From a checkpoint of a small transformer trained on Wikipedia.
Training: a variant of Muon for these matrices, 374M tokens, 11423 steps.
MLP neurons of a small language model. Each row is named by its layer, matrix (up: input weights) and neuron, and shows model dimensions 80-143. Each number is 50 + 10 x the weight over its row's rms, rounded and kept within 0 to 99.
A block is one neuron, or neurons of one layer that tend to fire together. After each block is what it responds to, as a language model described it from the Wikipedia text at the highest values.

L2.up746:66 47 62 50 51 30 44 61 40 45 60 43 48 44 43 57 39 53 65 63 58 50 41 59 49 40 56 45 54 75 45 52 41 62 45 44 45 37 38 57 48 57 45 61 50 56 62 40 51 43 66 42 51 57 51 41 53 55 55 37 50 35 56 50
Description: Word before a proper name. Prepositions and first names right before a coming proper noun, mostly places: "located in" Hooghly, "city of" Breaux Bridge, "along" U.S. Hwy, first names like Andy, Matt.

L2.up2067:56 47 35 64 72 43 43 35 35 43 56 67 37 65 60 69 57 43 49 38 40 48 47 62 52 56 42 51 33 56 50 41 44 48 48 53 30 35 58 43 54 59 51 57 50 46 62 54 38 37 40 33 55 56 56 54 57 50 51 45 52 58 53 42
Description: Object-taking prepositions and verbs. Prepositions and verbs that introduce a following noun phrase, often one starting with "the": of, during, following, according to, and meet.

L6.up475:58 35 46 44 31 65 38 39 40 29 62 45 55 36 56 60 26 67 59 61 46 54 42 48 34 43 50 73 64 51 54 46 55 53 57 49 53 47 45 40 27 37 51 56 37 47 57 33 58 72 60 54 69 42 55 49 43 57 46 48 52 40 53 59
L6.up758:58 55 55 55 38 42 49 42 44 41 54 45 58 58 46 44 63 53 74 55 67 61 64 41 35 38 49 37 52 48 43 40 55 59 39 55 44 62 61 37 46 50 38 53 46 55 46 31 35 62 50 59 82 57 47 48 55 51 55 52 52 54 64 35
L6.up1007:57 37 62 49 44 42 43 42 51 43 53 58 53 48 53 48 55 58 61 47 42 38 51 52 60 47 52 40 45 54 49 44 62 58 40 64 46 47 52 52 41 41 55 69 45 37 60 49 52 47 75 55 55 67 40 45 35 41 43 58 40 43 60 50
L6.up1476:41 63 58 45 36 44 41 66 60 47 53 57 63 44 55 64 74 48 66 76 62 50 51 49 35 62 51 63 68 51 61 34 48 39 49 58 35 56 49 58 61 42 46 50 61 45 41 56 42 33 35 49 45 48 47 39 50 36 64 60 42 42 58 53
Description: Before an upcoming proper name. Connecting tokens right before a proper noun starts, mostly place names but also surnames: prepositions (Battle of, near, at, in), separators (|, /, hyphen), and the final piece of a first name.

L2.up2670:42 65 47 54 62 54 49 53 54 44 50 48 75 57 33 60 56 71 51 52 52 55 38 50 29 43 55 51 37 57 53 58 44 54 52 59 41 60 31 61 55 55 56 39 48 64 53 53 49 58 52 46 65 41 63 50 64 32 61 37 68 58 54 49
Description: Head noun before names. Category nouns right before a named work or entity, mostly in music, film and sports text, e.g. the song "Reġina", side Minnesota United, genus Plesiops.

L6.up1180:65 42 48 40 45 47 60 47 46 43 60 55 56 66 65 45 55 55 51 53 51 55 32 46 75 35 45 56 57 66 59 49 54 52 43 52 42 56 62 44 50 57 51 41 48 54 45 54 60 39 41 51 47 35 58 43 42 43 64 49 59 67 29 40
L6.up1516:49 57 67 49 53 40 45 58 47 55 37 42 61 37 54 55 56 44 71 56 63 36 69 54 36 50 42 54 52 70 43 69 56 67 37 52 50 59 35 48 54 38 55 49 32 68 26 51 42 60 44 50 39 41 42 41 35 52 57 29 46 38 39 63
L6.up1639:56 60 45 32 48 53 53 53 54 47 65 61 40 40 54 50 41 48 55 66 38 48 42 38 68 49 52 46 57 49 56 54 49 55 63 36 50 58 52 59 57 59 57 58 47 37 63 40 58 47 42 63 45 45 35 60 46 61 69 46 50 64 58 49
L6.up2591:74 54 59 37 61 55 60 56 63 57 54 53 49 57 55 42 56 63 51 54 27 66 37 35 61 60 53 46 38 66 47 41 51 52 36 35 40 43 34 69 62 48 72 47 48 34 59 47 56 49 29 53 53 54 45 70 35 55 50 51 49 59 49 44
Description: Noun-phrase head ends. Final token of a subject noun phrase, often a publication or document, just before its verb or an appositive: article, book, website.

L4.up254:49 43 67 32 43 71 43 59 50 55 31 56 47 40 35 46 65 60 46 48 40 60 47 56 35 44 85 53 68 51 46 37 24 50 36 53 48 64 23 49 60 47 36 69 62 32 63 57 52 65 60 58 58 40 42 49 53 78 57 39 61 41 51 49
L4.up1134:58 66 54 56 53 50 49 50 47 31 48 46 61 42 60 43 65 34 36 68 46 43 50 50 41 55 73 39 45 61 51 56 41 55 54 41 32 47 53 56 56 62 44 63 49 42 64 56 54 61 66 64 54 49 61 38 45 51 40 50 48 69 46 43
L4.up1283:51 49 51 62 51 57 37 60 51 40 49 55 61 44 46 54 61 44 51 62 43 59 54 53 35 45 60 48 42 69 63 43 42 53 47 60 56 58 52 61 64 49 42 69 53 39 52 55 47 68 63 39 40 53 48 63 34 38 45 52 63 43 52 54
L4.up2578:55 36 60 55 58 29 53 54 37 55 43 48 39 56 58 58 70 31 40 58 40 46 60 56 66 37 54 50 32 42 30 58 37 68 52 53 70 46 45 61 39 49 44 53 64 40 78 48 44 63 76 62 44 52 43 51 57 57 40 60 64 42 46 64
Description: Location-introducing prepositions. Prepositions like in, of, at, near just before a place name, after an institution or event noun: "School in Inglewood", "city of Shusha", "near Łódź".

L4.up328:40 52 29 54 41 43 44 49 76 63 45 46 43 51 53 53 64 38 46 41 47 53 52 57 59 35 58 52 41 45 49 64 36 50 48 66 32 48 58 32 53 63 54 50 56 37 41 61 37 55 44 60 60 51 56 75 45 40 39 65 43 47 46 56
L4.up1252:43 63 51 72 60 57 51 53 61 55 61 48 59 33 65 47 64 51 52 44 59 40 56 48 47 48 36 37 56 58 62 53 48 63 45 54 60 61 37 59 76 46 45 62 43 58 49 57 56 35 40 60 54 38 54 56 40 45 47 29 38 64 40 59
L4.up1558:49 44 41 56 31 45 51 40 68 58 50 56 53 56 59 45 38 37 54 52 27 39 57 24 43 49 53 30 59 47 65 41 53 56 48 53 50 47 43 54 57 40 34 51 43 38 51 36 32 53 46 57 54 53 45 46 56 54 53 39 55 71 46 58
L4.up2300:38 55 52 55 37 63 49 40 56 37 46 59 42 52 42 41 68 53 56 43 39 60 46 44 62 49 54 51 48 35 39 64 57 48 50 48 49 44 48 54 34 49 49 55 57 43 47 48 47 58 28 57 44 38 45 47 29 40 44 41 46 55 37 59
Description: Day number in dates. Day-of-month numbers right after a month name in dates, such as June 2, October 1, March 11, often before a comma and year.

L4.up86:37 43 58 35 41 51 50 50 58 34 71 36 41 56 34 43 59 37 40 49 36 48 59 69 63 47 52 45 44 52 47 50 51 64 55 64 52 44 52 31 45 58 48 45 59 47 43 39 47 42 54 67 52 49 57 73 46 62 64 52 44 65 51 48
L4.up310:39 59 47 57 44 54 46 64 61 51 68 55 52 46 69 57 46 43 58 57 58 55 42 41 46 36 67 61 34 54 71 63 57 42 61 36 51 41 55 44 52 41 46 48 56 38 58 50 51 42 48 67 55 46 61 34 55 43 50 55 50 41 48 45
L4.up362:47 51 49 56 39 42 38 44 54 37 61 53 47 71 42 53 51 37 51 53 41 46 44 46 67 44 46 59 48 81 79 52 55 59 49 56 23 61 50 36 52 54 60 39 38 38 41 47 55 55 47 53 40 46 52 52 43 50 51 44 58 43 55 48
L4.up1912:39 56 24 41 32 31 51 41 47 54 44 45 47 28 42 37 45 70 44 63 62 59 55 45 75 42 42 69 37 54 60 69 44 63 40 58 71 54 48 51 48 54 49 39 40 36 45 34 60 47 58 66 45 64 69 58 63 46 60 50 39 38 48 48
Description: Main predicate verbs. Main verbs just after a long subject, mostly reporting or claim verbs before a that-clause (revealed, argued, shows), plus Votes in election-table headers.

L2.up451:49 53 43 56 57 64 39 56 69 50 45 52 40 46 59 64 70 35 42 48 46 38 48 38 41 42 32 61 46 52 73 45 56 44 38 53 56 54 41 51 51 43 43 69 42 49 61 45 46 33 44 57 37 46 44 50 45 39 53 50 31 62 43 32
Description: Day numbers in dates. Day-of-month numbers and month names in full dates like birth dates, release dates and events, such as "born October 26," or "7 January 1854".

L6.up942:61 67 45 37 63 73 53 50 62 50 41 56 62 43 56 50 57 43 45 41 53 45 49 51 52 48 43 46 59 46 56 61 52 48 49 42 56 43 30 65 55 43 44 58 51 36 55 50 35 54 59 64 64 44 44 55 37 45 41 46 49 45 47 67
L6.up1197:25 57 49 40 43 59 48 48 51 44 53 56 56 53 48 54 59 46 71 38 57 44 61 46 43 43 40 46 51 54 48 50 35 46 52 52 42 30 55 48 50 46 48 39 44 55 59 52 33 44 44 44 59 45 48 46 48 51 47 56 47 58 66 54
L6.up1266:46 50 55 45 49 52 48 53 37 46 66 81 53 62 40 63 36 44 67 49 54 54 62 43 60 42 18 60 48 29 60 54 42 49 43 51 38 42 42 64 66 48 57 51 63 36 53 46 38 48 57 39 44 47 40 66 58 34 64 63 84 50 53 61
L6.up2559:34 49 44 44 63 51 59 52 60 75 50 56 39 47 57 57 58 37 58 37 65 52 52 30 52 37 36 41 50 59 52 41 52 58 49 56 63 49 45 47 39 44 42 37 46 51 55 66 44 48 69 48 48 56 34 50 56 36 48 41 69 47 66 63
Description: Relational words before objects. Prepositions and transitive verbs that open a clause and relate a following object to prior context in narrative or biographical prose, e.g. despite, following, because of, shocked by, disliked.

L4.up286:55 42 42 50 29 52 48 57 54 57 53 51 59 48 50 38 56 47 66 48 51 64 50 55 38 42 51 69 37 64 51 57 58 45 38 46 59 49 62 48 56 41 53 63 56 57 60 51 55 24 62 32 43 38 68 56 29 51 73 46 42 44 55 44
L4.up472:58 27 50 67 45 45 45 73 44 54 31 44 42 45 49 47 64 49 48 56 56 44 59 27 61 47 63 67 42 58 67 55 49 41 48 55 54 48 57 51 28 58 39 44 44 43 50 54 64 56 52 66 36 39 40 45 58 49 40 43 46 46 56 40
L4.up819:46 56 50 53 51 46 32 61 45 62 40 65 36 53 47 47 49 56 39 55 44 68 61 53 70 44 67 47 24 46 39 53 55 51 45 59 52 50 44 55 38 45 43 58 36 61 50 52 28 49 51 59 40 48 66 57 47 67 46 29 51 58 56 41
L4.up2025:64 54 36 63 53 41 55 58 48 64 50 69 39 53 45 39 72 47 44 62 53 50 69 40 47 59 51 56 52 45 60 43 46 42 47 36 66 45 45 52 36 29 51 65 52 60 61 50 54 53 33 57 55 34 46 47 37 49 58 41 44 40 48 58
Description: Table first-column headers. First header cell of Wikipedia tables right before the next pipe, like No. in squad or episode lists, Party, Rk; also verbs like signed, led.

L6.up1989:46 57 58 55 64 34 34 38 53 58 39 68 36 39 53 51 67 52 69 62 62 55 53 50 62 52 51 53 45 46 45 63 50 48 38 72 42 43 35 49 36 45 41 44 65 57 66 65 55 33 53 39 54 49 53 54 69 50 52 50 52 51 62 35
L6.up2166:43 38 64 65 52 46 34 48 36 54 47 70 45 56 49 43 48 63 60 61 41 40 28 49 43 59 54 43 35 41 40 36 45 49 55 54 35 49 49 31 62 20 47 64 71 48 62 51 67 48 64 44 60 53 45 64 60 43 56 49 45 38 49 60
L6.up2475:39 49 55 66 63 54 41 65 58 61 43 73 50 37 54 33 42 61 41 49 47 53 55 47 47 49 31 42 46 48 54 52 51 58 46 51 61 47 31 59 51 28 41 68 54 34 53 51 57 25 63 56 63 49 52 48 60 43 53 47 74 55 47 43
L6.up2536:48 43 65 61 40 48 53 41 50 49 55 51 63 43 42 62 40 35 48 43 47 58 48 29 49 50 64 53 36 56 21 58 57 66 44 44 51 52 58 50 44 45 52 45 57 70 50 69 34 45 59 37 56 46 55 40 48 17 52 34 50 52 45 37
Description: Statistic count tokens. Final pieces of numbers, or the a, hyphen or comma just before them, in sports and demographic statistics, such as 296 at bats, 10,000 career points, population 8,951.

L2.up606:45 59 62 46 53 72 42 41 57 52 45 63 35 49 26 55 51 37 36 39 43 56 56 32 23 59 51 60 42 71 23 54 61 58 53 66 36 40 37 46 29 38 51 49 51 42 62 44 50 60 62 55 58 35 58 51 45 36 47 39 68 32 50 28
Description: Career achievement predicates. Verbs and prepositions that introduce a person's feats or statistics in sports biographies, like posted, compiled, with (six touchdowns), career; also occupation words in lists.

L6.up1112:58 61 52 49 47 39 40 73 42 39 51 35 40 52 51 37 46 33 56 58 56 38 58 30 41 53 42 58 35 63 47 58 57 49 42 50 32 29 32 43 53 51 41 59 43 58 48 63 44 67 45 44 73 58 50 40 59 47 48 29 52 52 32 55
L6.up1228:67 62 41 54 40 62 41 65 71 46 59 59 46 42 71 55 42 48 70 63 42 47 42 48 31 46 61 41 56 47 63 51 43 53 46 46 52 41 53 50 52 29 53 49 34 59 63 38 46 58 36 58 57 40 53 55 54 43 45 28 55 55 46 48
L6.up1240:48 49 44 65 52 47 44 54 56 43 41 41 53 34 63 46 67 50 46 57 38 40 46 29 32 48 54 51 55 52 49 47 47 56 48 35 24 46 51 46 53 34 52 57 32 47 61 43 50 43 56 53 47 27 70 44 44 44 43 31 46 52 46 62
L6.up2075:65 68 54 46 60 57 63 52 55 45 50 48 52 50 59 36 60 57 46 33 48 54 63 47 50 46 52 46 57 43 77 60 52 50 60 58 43 36 50 48 80 41 55 46 30 56 51 42 38 74 39 31 41 70 40 66 49 49 51 44 31 64 47 49
Description: Day number in dates. Day-of-month numbers right after a month name in US-style dates (January 18, May 7, October 26), mostly in biographies and release tables; weaker on the closing = of article titles and on table pipes.

L4.up448:61 61 37 58 61 48 54 59 29 58 39 37 53 47 56 45 54 45 57 41 63 54 57 39 70 44 49 28 54 54 62 32 62 39 40 56 55 41 32 54 48 45 29 68 50 40 65 42 47 50 50 30 52 47 51 42 56 50 50 51 42 64 55 62
L4.up808:48 52 53 68 42 62 45 56 43 51 53 53 44 52 55 52 51 58 61 42 55 76 56 36 50 51 35 62 59 69 54 56 49 51 48 52 41 51 71 46 51 57 59 58 43 64 55 50 49 48 49 46 43 53 39 42 54 49 50 66 53 57 40 66
L4.up1537:41 50 40 53 51 26 43 62 40 41 41 45 44 66 61 39 65 60 52 32 43 55 58 32 42 32 55 41 55 55 50 65 51 41 52 46 58 66 41 61 47 40 68 76 46 54 40 58 52 55 46 46 57 47 49 59 39 37 37 28 39 55 47 51
L4.up2161:32 55 43 45 48 67 37 69 65 50 52 55 43 53 54 52 43 58 68 17 49 35 61 46 51 49 47 38 38 55 67 46 52 62 52 59 49 54 47 49 57 54 68 67 55 58 59 57 42 51 48 61 50 62 41 40 58 33 50 67 53 51 55 47
Description: Before a work title. Tokens immediately before a creative work's title: opening quotes, table pipes, commas or "titled"/"novel" after book, song, album, e.g. track "Golden, book titled.